Weights of a small GPT-style language model, trained from scratch on English Wikipedia.
Architecture: RMSNorm before each block, rotary positions, no biases in attention or MLP, tied embeddings, capped logits.
MLP neurons of a small language model. Each row is named by its layer, matrix (gate and up: input weights) and neuron, and shows model dimensions 112-175. Each number is 128 + 32 x the weight over its row's rms, rounded and kept within 0 to 255. A neuron's up and down rows have the sign that makes its largest values positive.
After each neuron's rows, "fires on" lists the tokens most often at its 100 highest values on Wikipedia text that the model never trained on.

L2.gate963 [126 142 145 111 112 143 139 125 131 123 148 153  98 135 148 150 133 113  90 133  73 199  83 177 140 136 104  88 153  91 139 181 158 160 181  69  57 140 200 125 160 131 154 185 185  93  87 116 145 109 151 151  99 117 112 120  87 135 118 168 176 127 129 104]
L2.up963 [120 140 148 146 144 139  97 148 124 129 165 141 134  71 156  88  93 129 121 128 124 115  98 101 149  46  82 148 162 159 143 193 148 146 120 125 139 133 115 113 146 120  98 186 121 156 122 118 110  79 121 171 120 111 114 125 110 152 157 149 104 108 115  89]
fires on: "ice", "7", "6"

L2.gate491 [ 58 116 156 129  99 191 136 152 162 167  98 155  83 161 165  92 109 159  72 109 118 194 174 157 147 135 124 125 133  60 115  76 134 154 133 126 157 148 140 126 164 122 138 147 159  86 100 128 164 161 139 186 122 153  77 161  94 101 148 174 140  94 127 101]
L2.up491 [104  87 128 156  99 182 140 146 101 167  99 143 112 127 147 163 117 114 154 148 119  82 156  91 124 149 130 181  80  90 198 114  76  92 103 107 131  73 108 108 207 116 129 134 119 135 141 123 126  83 129 103  71 168 130 156 137 100 145 123 210 133 167  93]
fires on: "k", "ab", "as", "a", "y"

L5.gate171 [186 108 115 105  79  80 121 163 105 112 181 112  92 154 104 118 135 147 127 189  87  97 136 129  42 128 100 103 154 201  91  70 131 152 100 137 152 173  56 121 170 152 122 129  88 102 120 132 135  86  99 136 140 105  88 157 103 129 148 111  90  68 106 121]
L5.up171 [141 116 127 119  82  95 146 192 120 103 172 105  64 113  90 123 135 148 147 124 149  93 146 177 103 146 134 163 124 167 111  50 128 131 115 146 162 118  75 137 172 181  70 138 127 113 144 100 115 102  89 130 137 115 100 134  71 174 178 135 152  53 150 135]
fires on: "V", "K", "W", " K", "L"

L5.gate486 [165 126  98  83 135 147 127 100  95 101 120 107 157 162 124 132 156 155 119  75  94 113 119 107 106 169 155 145 126  69 154 169 100 142 113 107 113 132 120 138 127 146  87 194 123 173 116  97 133 156 149 162 142  92 119  98 131 121  97 102 188  91 108 156]
L5.up486 [221 124 134 132  95 148 101 144  68 148 120 103 142 100  31  77 151 142 157  91  96 141 124 141 130  58 154 135 154  87 121 176 124 108 153 125 162 150 125  96  71 121  98 137 115 134  78 139 133 102 145 147  77 150 146 125 153  75 129 135 136 130 108 125]
fires on: "att", "u", "re", "ue", "ore", "ab"

L2.gate390 [147 135 208 125 125  63 112 138 159 138 146 162 136  93 127 172 130 131  73 158 139 149 143  97 116 126  91  86 145 136 167 141 109 122 139 121  89 143 132 143  87 104 185 152 162  72 145 118 102 126 116 166 116 133  88 132  62 153 136 144 123 102 105  80]
L2.up390 [114 112 127 144 138  90  90 105 131 122 129  81 177 161 122 112 181 150 168 143 172 105 130  99 168 124 208 139 155 130 174 157 127 141  96  98 144 175  95 190 104 163 154 186 176  71 136 130 142 105 151 193  14 102  87 143 100 161  49 129 116 147 116  59]
fires on: "v", "on", "ward", "c", "omin", "O"

L2.gate347 [124 174  68  85 120 164 121 111 118 111 109  98 154 164  82 116 183 133 112 193 211 158 154 164 128 135  97 159 150 164 120 107 107 117 187  85  93 171  86 191 118 167 155 133 122 114 125 147 139 123 113  84 145 152 136 119 167 173 114 153 157 129 125  92]
L2.up347 [ 87 129 108 109 166 194 150 138 165 119  67 170 147 124 140 193  81  80 103 122  65  99  51  96 136 146  72  95  95 126  88 121 154 135 136  83 114 109 105 118 156 147 128  96 155  97 139 132 191 113 152 133 105  74 105  92 134 177  68 112  84 193 121 113]
fires on: "l", "ld", "ound", "ad", "ly"

L2.gate626 [122 139 144 161  62 113  88  89 118 109  74  84 141 133 145 150 104 168  86 122 118 119 183  81  80  99 149 171 154 187 214  97  98  87 145 148 173  84 139  71 120 160 156 147  99 149 170 148  92 118  99 111 175  93 121 128 122 113 106 102 163 121 123 109]
L2.up626 [112  97 182  79 175 101 150  91 144 155  98 104 124 138 120 111 109 158 188 145 107 110 187 123 127  94 164 179  69  53 139 125 107  87  99  92 116 154 133 176 113 115 155 127 175 159 151 123 132 170 113 132 141 123 103 123 178 108 130 130 111 109 156 131]
fires on: "ang", "it"

L10.gate571 [170 120  60 164 158  91 142 140  54 131 143 110 164 138  92  82 144 104 122  89 119 130 154 112 144  99 126 108 156  92 230 120 185 146 114  92 149  88 230  89 174 123 130 116 109 122 157 164  86 170 168 139 158 145 108 114 101 126 103 137 121  97 102  74]
L10.up571 [ 98 111 129  82 113 129 122 135 119 109  94 158 132 143 112 130 134 144 150  85 203  98 115 115 161  94  99 182 112  54 104 182 121 141 179 125 153 210 135 107 114 115 105 148 188 132  98 114  84 144  89 100 179 105 123  85  89 136 151  88 104 123  96 120]
fires on: "ed", "ar", " rem", "te", "cted", "ir"

L9.gate716 [135 160 149 149 125 116 138 121 157 130 107 159 108 149 148  98  98  74  67 141  68  84 119 176 123 136  41  95 143 127  66 163 104  65 159 122 139 165 114 131 129 174 159 127 216  89 152 113 107 191 131 190 133 148 148  97 158 129  80 105  76  89 153 134]
L9.up716 [124 168 108 149  35 104  86 188 138 125 105 104 129  99 189 104  77 137  98 153 157 153  65 109 135 156  98  86 122 103 115  91 223 161 165 105 146 148 108 112  76  47 136 148 130  92 159 162 186 149 122 148 102 132  95  97  89 100  99 127 165 115 101  76]
fires on: "id", "a", "ic", "g", "ed", "th"

L5.gate756 [128 146 129 113 134 130 137 116  87 113 146 143 147  88 110 153 132 153  98 127 124 170 151 131 128 126  97 185 128 110 126 120 102 128 111 125 126 146 112 168 135 199 160 137 161 138 176  96 135 164 100 151 132 162 134 125 146 200  94 130 122  75  80 149]
L5.up756 [151 130 138 135  96 141  87 112  66 171  78 167 123 102  87  84 153  85 134 138  96  72 127 116 115 102  74 126 159  92 103 187 100 116 128 167 138 145 160  91 128 165 120 154 151 166 122 170 134 125 124  84 124 127 202  91 153 168  35 150 134 113 152 123]
fires on: "ue", "age", "ore", "ia"

L5.gate308 [127 113 155 118 146  64  81 110 133 108 115 150 113 143 169 148 122 115  21  86 139 190 119 131 164 114 102 101 144 110 240 182 104 126 153 147  96  95 108 100 114 134 142 123 157  73 127 108 131 207 142 173 196 158 137 120 109  94  87 142 165  91 173  51]
L5.up308 [110 143 155  94  92 124 119  92 137 158 105 122 114 207 129 166 131  97 112 153 112 108 108 123 121 157 153 119 147 127 163 122 143  71 165 109 134 114 157 129 138 171 103 112 122  76 133 172 113 114  90 101 117 125 134  55 159 123  62 145 115 186 150  50]
fires on: "m", "ut", "on", "er", "c"

L5.gate188 [184 168  98 158 111 137 144 140 127 114 126 110 106 166 122 142 154  53  33 158  81 138  97 145 138 137 133 131 139 100  91 179 124 163 146 152 126 167 125 178 171 114 183 120 176 100  60 138 145 170 167  96  98 165 159 148 110 119 111 117 156 137 129 118]
L5.up188 [109 120 181  81 140 124 154 121 138 141 159 125 112 100 103 100  94 153 144 110 138 133 104 164 148 122 115 100 143 174 147 136 207 179 107 116 123 137 114 221  95  74 165  89 150  90 121 131  95 143 167 159 131 142 107 165 128 136 133 157 103 102  87 180]
fires on: "y", "ice", "ation", "ations", "ee"

L5.gate649 [ 82 181  94 162 201  89 145 100 140 115 130 147 160  90  99 113 125 138  93  90 131 120 135 129  82 123 104  89 158 158 144 123 155 156 126 123  83 100 135 109  89 103 134  97 107 209 104 126 106 139 146 121 150  97 142 116 125 102 146 104 141 104 141 145]
L5.up649 [115 100 155 123 170 117 227 134 165  53 164 177 123 151 127 147  87 123 134 173 127 137 125 147  49 114 144 169 110  83  91 160 105 122 100 128 142  95 120 115 165  99 106 116 134 136  98 102  97  98 126 106 183 193 133  71  86 154 116 166 101  85 176 153]
fires on: "in", "em", "cl", "im", "am", "m"

L2.gate212 [168 125 148 137 131 161  96 181 115 159 151 122 177  95 169 125 160 122 108 161 108 116 144  27  95 154  81  98  97 132  75 137 122 163 155  71 140 182 142 121  61  96 175 112 141  80 125 120 103 137 135 143 128 129  95 120  37 131 194 140 171  79 152 149]
L2.up212 [104 129 112 191 122 157 129 122 161 195 162  90 181 169 162 100 112 166 100 134 148  74 126 106  87 154 135 131  78 147 147 152 139  91  90  98 128  71 140 122 151 146 148  68  84 118  74 145 143  95 145 133 126 143 136 141 115  79 111  83 154 149 124 109]
fires on: "t", "iv", "f"

L7.gate588 [142 110 114 195 169 138  94 152 111 144 159 131 118 135 163 115 179 112 103 163  60 187 122  94 138  85  79 158 147  61 104 152  95 168 134 191 113 156 113 122 108  88  91 131 121  77 140 105 101 144 144 108 131 124  82  97  99 109 125 181 187 125 168 102]
L7.up588 [139 117 140 185 121 154  94 140 156 160 144  75 109 135 126  99 132 158 117 153 106 113  85  63 113 147 134 125 159 133 152 141 192 149  92 167 125  99 108 107  45  45 139 159 135 124 117  75 134 103  67 170 128 135 128 107 102  86  87 116 167 116 127 116]
fires on: "ate", " polit", "ary", "ual", "eral", "iv"

L4.gate923 [145 148  97 176 158 137 131 188 153  92 177 182  90 122 117 148 128 134 105 144 147 108 161 125 106 182 137  57 163 143  93 100 160  72 166 136 155 182 124  85 100 177  89 136 116 132 124 160  98 134  83 105 129 152 164 133 131 196  98 147  92  78 117 124]
L4.up923 [124 132 121 128 128  83 129 165 136 150 174 178  60  83  99 139 162 100 109 115 177  91  95 180 113 155 112 147 159 130 146  83 160  71  97 124 169 159 115 105 117 170 124 141 163 166 145 153 125  91  97 116 148 139 185 128 115 178  85 158 107 142 102 161]
fires on: "W", " W"

L4.gate937 [134 126 131 133 129 119  94 145  76 161 140 131 101 128  84 153 110 115  73 143  90 168  94 164 124  55 150 136 112 113  94 154 162  42  98 120 148 153 102 101 116 118 165 182  97 149 151 113 101  89 105 142 140 168  68 120  64 166 156  99  92 134 148 188]
L4.up937 [130  89 175 163 125 114 111 152 134 136 183 131 132 135 106  95 111 104  87 125 134 101 139 135 138 131 150 167  45 130 121 154 140  65  89 148 116 138 180 120 115 147 124 148  96 181 199  92  58 119 183 130 135 113 152 130 144 142 167  51  83 142 147 157]
fires on: "L", "l", "ug", "ative", "gr", "b"

L5.gate859 [130 147 149 114 101 212  88 179 183 189 172 114  98  92 145 131 137 163 111 142 159 131 162  83 124 141 148 150 117 136 139 139 124 145 159 152 118 169 122 109 133 133 143 101  72  74 124 160 146 102 104 121  97 154 147 197 130 137 159 111 142  80 144 102]
L5.up859 [113 168  75 166 113 169 107 118 118 150 137  99 153 186 141 121 122 102 101 141  71  69 183 160 183 146 141 162  86 102  89 139  70 122  68 145 191 141  85 186 124 120 123  86 109 125 130 115 124  96 153 115 169 152 104  83 187  98 166 140 146 152 121 146]
fires on: "m", "re", "t", "ru", "us", "ium"

L10.gate257 [136 108 139 116 150 150 177 107 139 188 105 124  93 112 138  97 133 154 109  85  97 137 125 190 167 124 100 135 119  93 117 144 124 185 127 117  89 101  77 137 153 131 196  79 128 103 109  57 112 124 142 143 151 130 106 152 173 142 131  92 145 117  75 199]
L10.up257 [141  96 109 135  61 161 116 164 120  99 108 129 132 105 163 127  96 128  92 141 147 104 100 125 144 199  86 110 175 146 134 139 115 152 138 137 148 128 125 139 101 107 183 122 124  67 158 147 154 125 179 117 164 162 143 132 116 136 161 192 127 142 122 150]
fires on: "ven", "ed", "ing", "inn", "y"

L5.gate954 [129 104  46 126 130  77 140 141 166 149 164 159 103 132 139 147 126 141  90 177 135 145 157 142  85 156  80 116 177 142  96 110 142 137 129 140 175 180 160 117 131 130 132 108  93 174 106  93 136 117 132 152 141 125 154 113 112 146 103 163  38  98 170 160]
L5.up954 [210 152 127  80  62  82 113 126 199 127 118 102 102 166 157 112 107 107 141 106 114 115 107 117 118  76 183 121 114 116  79 158 147 122 134 149 143 111 146 122 116  87 144 119  69 108  86 174 104 152  99 114 112 141 110 128 171 147 139 112  55 132 138 121]
fires on: "w", "h", "te", " later"

L2.gate223 [112 124 127 159 192 161  57 146 104 135 152 194 138  79 186  87 108  93  97  95 124 103  65  89 137  79 111 158 125  98  68 132 146 106 120 160 121 207  83 145  90  93 147 152 154 136  83 101  83 117  89 131 160  94 164 106  38 169 180 122 150 113 116 107]
L2.up223 [ 89 176  86 183 117 150  80 147 124 147 153 154 118 142 156 105  94 115 170 155 140 125 137  63 139 113 114 151 173 152  91 171  90  96 116 120 137 169 127  28 107 129 165  65  77  84  80 109 141  79 118 178 121 166 129 108 156  92 143 132 139  92 164 143]
fires on: "iv", "ely", "ive", "ite"

L4.gate96 [186 155 115 126 171 147 117  60 112 148 158 146 117 124  87 123 134 105  82 165 186 123 160 155  97 135 122 116 143  88 147 151  80 144 115 139 122 140 142 151 134  95 119 122 162  92  91 111 136 133  96 148 102 114 110 120 150 136 159  97  92 110 169 128]
L4.up96 [112  83 100 152 125 148 158 120 146 110 137  92 117 153 125  92  86 131 167 122 155 120 117 175 137 152 124 144 123  87 160 136 125 124  62 112  81 152 176 105 134 115 103 108  53  33 124  90 106 114 111  94 161  92 116 111 118 160 156 103 110 101 159 115]
fires on: "ug", "stem", "ution", "ior", "ural", "ond"

L5.gate202 [146 132 134 133 152 139 148 136 165 123 145 153  64 107 165 115  81 112  63 170 148 199 129 149 160 145  87 114 125 139 215 187 143 134 224 136 129 141 128 110 108  67  84 103 113  92  98 113 114 150 149 107  66  93 125 146  86 140 108 149 144 130 167 129]
L5.up202 [156  87 137 151 149 215 155 159 116 127 123 185 110 129 141 122 138  97  36 174  83 139 113 147  56 108  91  85 180  80 132 165 155 107 121 168 122 108 166 122 201 145 110 135 134 117 121 131  69 144 121  94 126 122 152 110 111 138 111 127 136 147 182  87]
fires on: " United", "on", "an", "al", "ent", "ice"

L7.gate738 [112 143 143 180 147 158 124 124 145 133 112 139  15  93 177 178 179 143  90 171 142 189 111 133 194 188 116 116 151 147 146 128 151  88 144 110 190 137 129 144 168 127 152 135 123 122 144 154 112 149 138 117 110 127 134 111  86 161  92 128 138  62 128 155]
L7.up738 [173 160 107 122 123 159  70 124 128  79 137 103  90 166 144 113 133 192  71 159  92 119 100 154 138 100 133 149  88 103 168  77 136  80 100 165 175 196 122  49 120 194  94 188 183  98  88 145 131  86  85 132  87 103 120  59 195 133 184  94 140 140 155 110]
fires on: "enn", "orn", "ill", "l", "v", "duc"

L9.gate348 [149 110  94 106  94 124 188 130 149  74  87 140 136 149 184  98 153 128 135 100  96 152 146 145 137 119 133  85 174 137 141  61 120 107 189 144 167 102 201  74 110 106 116 112 125 100 187  55 102 133 143  97  93 184 115 135 140 163  98  81  69  77 108  83]
L9.up348 [118  53 145 137 145 101 102  79  64 152 154 124 176 104 164 131  85 125 144 114 126 114 100 122 116 117 159 152 164 109 158 117 129 141 108 142  80 113 127 125 133 100 162 147 133 112 150 136 133 174  50 154 123 123 136 122 141 120  53 141 128 118 188 127]
fires on: "r", "ar", "en", "a", "all", "ing"

L9.gate598 [127 109 158 113  77  97 109 158  87 132 167 165 112 103  95 130 165 138  99 114 121 127 143  80 171 139 131 145 132 105 135 110  67 149  98 116 179  73 147 148 119 195 186 147 132  79  99  48 189 132 132 139 153 120 114 198 153 145 164 144 151 100 118  62]
L9.up598 [112  70 162 121  92 126 134 159 134 127 156 113  95  98 110 115 176 134  99  92 153 117 128 105 157  96 127 128 119 130  80  80 109 110 100 159 174  82 139 171 127 140 165 138 170  85  93  86 139 117 125 186 116  94 141 219 146 151 113 133 147  73  69  68]
fires on: "8", "1", "7", "0", "9"

L9.gate701 [152 104 140 115  78 131 130 123 122 140 166 121 152 168  32  86  73 129  58 124  50 121 116 162 138 139 104 165 116 123 170 134 100 127 110  85 141 140 113  89 114 113 169 152  98 149 124 120 109 104 104 170 144 149 177 149 113 169 163  78 121 165 143 253]
L9.up701 [140 140 140 121  82 182 114 161 131 129 146 109 161 170 104 136  66  81 118  84  92 127  99 133  88  96 147 129 134 131 121 133 184 130  98 103 176  66  82 150 124  59 111 147 127 170 128 142 104 147 119 131 134 155  63 112 120 127 186 142 121 216  98 167]
fires on: " dec", " mov", "iv", "l", "b"

L4.gate456 [155 152 137 131 127 101 121  91  51 138 110  79 138 182 141 102 127 135  85 107 149 136 131 103  69 107  72  82 209 186  88 100  99  96 116 182 132 130 125 111  40 141 163 111 129 227 110 148  81 121 104 166 164  56 110 173 165  86 101 134 155  76 105  85]
L4.up456 [167 124 126  80 120 142 147 145 124  86 112 127 113 148 142  84  76 170 133 103 148 173  73 115 105  82 187 160 154 127 122 150  91 142  66 131  94 175 136 171 136 124 139 139  78 186 132 135 136 106 118  79 124 134 143  98 118 139 134 119 159  66 134 105]
fires on: "m"

L10.gate828 [123 115 144 118 119  97  89 125 149 114 150 121 105 145 132 125 161  72 151  72 150 121 166 183 151 165 129  63 165 134  82 118 192  64 178  81 146 115 167 122 107 146 139  89  84 167 127 182 111  89 106 176 170  78 117 118  99 127 143 122 129  90  53 130]
L10.up828 [135 106 130 114  93 148 120  87 173 130 102 138 141 141 150 113 119  88 131 142 134 126 118 125 135 179  75 140 111 162 175 154   9 163 123 114 126 188 107 155  72 128 173 160 153  88 131 125 144 185 119 134 136  88  82 102 112  95 187 121 144 127 139 194]
fires on: "at", " acc", " which", " bec", "ec", " that"

L10.gate714 [161 135 112 148 138 158  88 115 118 139  81 120  83 116 190  94 115 150  47 151 151 123 173 146 142 117 124  92 149 164 101  98 172 140 132 158 106 101 170  66  95 171 147 133  62 100 161 125 154 152 146 123 116 138 123 116 147  88 121  45 131  61 131 100]
L10.up714 [155 141 125 176 146 113 152 144 122 167 138 108 148 116 123 225  90 116 126 131 117 138  95 107 112  97  77 103 106 142  90  55 168  71 124 163  86 114 117  90  67  98 114 135 117 160 151 127 152 137 149 191 107 174 128 122 149 110  39 119 159 171  96  89]
fires on: "ar", "an", "id", "ed", "en", "e"

L4.gate738 [119 114 171 106 119 124 154 160 123  96 151  89 135 139 126 126 146 146 146 151 132 142 168  55  97 142 182 124 147 149 124 156 114 144 133 103 148 140 132 117 115  86 117 107 127 128 122 151 102 172 111 115 129 112 172 110  95 152 126  93  82  71 116  79]
L4.up738 [112 174 114  85  87 113 151 139 109  79 118 188 100  75 116  99  88  69 126 111 176 116  94  81 127 123 139 109 118 127 191 185  90  89 119 113 138 107 155 169  70 127 144  54 145 118  65 129 154 193 135 179 177 158 152 169 141  95  91 156 115 102 116  93]
fires on: " at"

L5.gate261 [132 153 101 129 139 192 132 128 149 137 151 120 136  83 123 151 121  39  89  47 152 115 143 151  97  76 168 103 156 118  68  81 119 132 135 127 156 143 185 176 175 185 141  99 148 139 123 117 140 154 113 119  88 123 102 108 165 123  76 118 144  80 135  59]
L5.up261 [150  90 135 193 116 139 110 161 125 140 138 154 170 154 116  89  68 107 115 127 153  93  72 123 131 125 100 111 139 154 123 133 238 171 145 105 139 145 158  79 122 122 144 112 136 180 166  95 151 118 146  99 128 140 133 138  94  73 123 110 116 136  48 125]
fires on: "end", "ain", "ber", "ent", "a", "ed"

L10.gate751 [114 123 151 194 155 146 161 103 178 137 163 138  73 127 146 113 146  77  79 151  60 182 161 109 122 177 119 129 126 132 144  67 169  94 156 118 143 158 134 175  98 155 132 109 141 121 148 159  74 191 117 197 143 105 105 122 117  97 160 151 114 167 129 108]
L10.up751 [121 104 132 120 145  86  62 162 159 128 137 122  77 156 127 143 120 114 114 122 109 125 153  95 180 153 134  53  74 123 128 106 149 122 169 119 162 109 149 103 140 175 106 199 153 168 143 104 125 123 128 209 140 115 123  72 169  83 115 152  41  93 130 118]
fires on: "m", "w", " M", "enn", "ed", "v"

L10.gate219 [ 77 122  84 150 128 151 146 150  79 104  73  94 154 156 159 142 124 136  65 136 112 135 125 142 168 141 132 112 138  83 134 132 106 167 175 134 133 156  87  97 179 143 132 105 149 115 110  90 141 168 136 133 105 192  93 126 106  50 140 123 159 137 132 135]
L10.up219 [152 103 131 185 100 169 160 161 100  98 114  77 168 108 194 133  93 131 109 184 137 136 125 163 139 131 106 181 142 167 129 142 148 159  88 134 146 169 131  51  52 103 183 106  62  87 150  89 218 186  99 125 139 160 146 108  76 161 116 159 142 143 195 123]
fires on: "ed", "ing", "ted", "e", "ase", "a"

L7.gate314 [121 139 123 144 150 139  86 125 173 178 142 168 117 120 133  94 140 107  60 167  97 118 136 145 142 146  85  88 179 172 136 114 146 127 178  78 132 141 105 138 138  70 164  82  98 149  52 170  85  73 132 130 154 119 127 130  78 131 127 139 107 136 173 122]
L7.up314 [ 63 115 170  84  84 141  74 151 133 131 164 148 127 126 134 102 171 131 128 110  85 134  94 108 101 165 182 138 155 150 145 107 181 125  97  81  55 109 142 152 136  85 141  74 104 161  83 108 119 136 166 109 128 156 152 140 151  90 168 164 128 130 134 133]
fires on: "ent", "ary", "an", "ant", "ast", " of"

L4.gate113 [112 196 131 130 100 135 161 135  79 186 142  96  83 100 128 102 158 181 121 113 166 153 141 102 178 113 152 146  92  77  94 104 109 137 116 166  74 157 102 127 152 132 132 131 113  85 100 109 185 144 140 154 103 127  66  89 138  85 112 158 103 107 178 160]
L4.up113 [ 77 152 116 116 160 152 142 138 116 153 167 109 107 117 158 125 123 203 119  76 128 140 141 129 160 113 170 131  79  91 133 136  92 136  66 111 128 173 137 129 140 108 148 138  86 161 110  96 147 166 132 116 159 154  58  84 119 145 144 101 107 134 169 107]
fires on: " that"

L4.gate838 [206 105 132 109 150 127 117 144 111 148  82 128 167 145 133 104  91  70 173 129 129  74 187  91 141  84 113 109 100 155 131  96 179  92  78 115 179 126  61 188 111  74 101 112  81 184 116 118 114 178 121 167 171 120 153 144 140 135 109 174 214 148  71 113]
L4.up838 [130 128 142 149 159 139 150 123 108 204 130 128 143 121 114 175 109 128 129 215 127 102 169 144 122  88 105 135 113 139 163 102 161 151 104  86 194 110 102 110  84  42  99 129  86 161  99 158  98 147 121 176 197 181 190 201 116 163  98 180 160 175  90  85]
fires on: " 18", " 17", " 192", " 16"

L5.gate794 [116 164 113 138 100 192 143 139  96 142 126 138 110  97 110 142  88 123 159 122  99  87 121  77 109 111  87 143 130 123  82  77 118 111 108 119 185  63 130 162  89 104 189 126 157  99  94 109 118 213 103 202 123 181  85 195 109 150 146 160 174 163  78  87]
L5.up794 [117  80 121 147 110 165 127 135  99 100 145 125  85 102  98  70 144 146 163 149  96  83 137  96  91 145 103 102  77 141 156  68 140 161 149 175 200  72 123 109  60 100 158 131 130 113 125 113  98 126 100 176 138 121 128 175 190 132 156 166 160 126  74 113]
fires on: " 18", " 17", "9", "8"

L5.gate392 [150 189  45 103 119 124 131 123 142 108  92 151 152 117  94 158 127 151  63 101 167 124 174 157 142  87 109 152 170 137  80  91 100 124 173 136 112 124 175 154  74  89 148 114 150  78  71  95 139 132  66 215  96 144 144 112 109 140 129 113 148  87 142 118]
L5.up392 [ 88 141 100 139 139 165 135 144 126  70 113 154 156  87 102 115 166 131 122 145 133 128 160   0 166 210 122 134  78 115  86 108 167 138 171  57 132 111 208 141 141 116 136 125  97 125 112 117 145 137  68 124 114 118 134  92 131 151 160 133  89 138 103 117]
fires on: "ary", "ad", "ound", "ist", "es", "ud"

L9.gate731 [122 145 106 144 180 127 158 126 125 168 156 122 115 142 151 197 137 156 127 138 131 170 141  98  69  85 108 102 178 123 114  88 105  95  74 204 181  98 110 131 132 134 159  94 181 149 108  99 151 106 123 121 105 115 155 169 129 125 155 174 146  84 115  73]
L9.up731 [130  99 155  85 130 120 130 146 103 129 151 100 115 149 100 136 136 215 153  80 126 162 118 114  97  88 168 115 117 196 158 163 129 149 153 128 149 113  59 104 130 134 128 160 144 173 125 143 132 106 131 165 132 101 163 138 124 112 124 131 125 101 161  83]
fires on: "al", "m", "em", "ol", " em", "um"

L9.gate2 [163 121 114 175 177 115 130 177 118 133 109 103 193  92  46 193 151 182 137 103  67 106 136 132 122  85 123 118 136 182 132  75 175 132 146  77 107 112 175 117 117 131 150 114 124 167 165 146  76 174 123 169 148 149 142  91 127 189 100 121  95  74 126 145]
L9.up2 [ 96  95 116 216 147 133  99 212 187 134 126 150 100 137 140 119 130 112 116 143 163  94 136 145 170 171  75 111 131 105 109 188 134 134 125  87 148 127 145 173 103 142 118 137 144 133 126 131 147 164 117  83 102 172 124 144 115  86 123 154 122 129 108 110]
fires on: " —", "ar", "ur", "ed", "al", "s"

L4.gate970 [109 195 130 140 119 131 135 155 110 120 113 113  87 162 157 158 106 178  83  79 141 139  30 198 179 165  95 113 132 115 132 130 125 169 134 159  78 165 115 201 108 135 141 122  92 126 115 124 150  89 125 145 145 200  82  99 181 100 107 179  85 121 105 140]
L4.up970 [116 162  96 141 164 140 160 121 103 148 133  99  69 123  90 149  84 138 135  99 116 119 101 135 144 144 189 139 123 124  79 135  84 139 145 162  93 115 100 121 122 109  75 100 170 162  88  75 128 148 109 178 143 191  90  92 147  84 133 130 112 143  26 115]
fires on: " that"

L10.gate760 [143 138 141 177  92 110 116  70  77 211 168  53 127 102  91 133 125 131 116 113 102 116  76 122 125 122 135  92 211 109 178 127 128 163  95  96 111 146 171 155 188 119 121 110  97 154  85 179 141 115 128 125 140 110 107 129 142 116 156 101  69 137 112 110]
L10.up760 [137 186  96 148  96 162 156 115 166 150 123 134 159  86 134 164 135 139  90 166 109 145 113 116 126  94 130 157 148 129 153 122 126 166 126 126 148 120 144 143 103 119  82  98 118 127 103  44 113 136 136 135 134 157 124 131 115  45 139 205 134  90 144 118]
fires on: " o", " O"

L2.gate536 [124 114 127 167 144 135 185 106 114 132 149 112 148 106 122 106 157 106  56  71 163 140 154 134  99 150 104 182 126 162 144  97 145  83 157 163 216 165 139 123  91 150 139 103 130 174 164  99 104 114 129 129 200  98 115 194 168 116  95 159 120 128 121 119]
L2.up536 [184  58 138 159 161  90 115 200 129  59 141 112 143 135 154 114 121 110 105 122 105 118 115  52 142 172 112 142 142  84  70  82 155 138 121 160 134 191 125 114  84 157 141 112  77 113 141 121 159  92 161 180  78 125 123 131 129 130 168 124  88  56 135 101]
fires on: "n", "ap", "ch", "ark", "m", "M"

L5.gate881 [116 154 124 103 150 134 136 143 178 138 112 126 149  89 179 119 161 173  47 151 151 179 152 133  81 147 146  99 199 132  80 137 132 175 174  88 108 187 133 120 112 105 116 135  87  85  44  95 101  90 158 149 114  67 130  90 123 152 164  44 104  98 184 117]
L5.up881 [136 106 121 120 118 189 142 108 123 138 112 137 103 121 148  86  67 127 113 111 103  95 156 135  38 194  80 165 120 125 191 102 149 103 156 115 107 133 146 136 140  84 102  32 129  89  99 140 180 169 113 171 154 113 108 146  92 104  97 151 108 146 131  72]
fires on: "ant", "ent", "t", "ter", "ct", "p"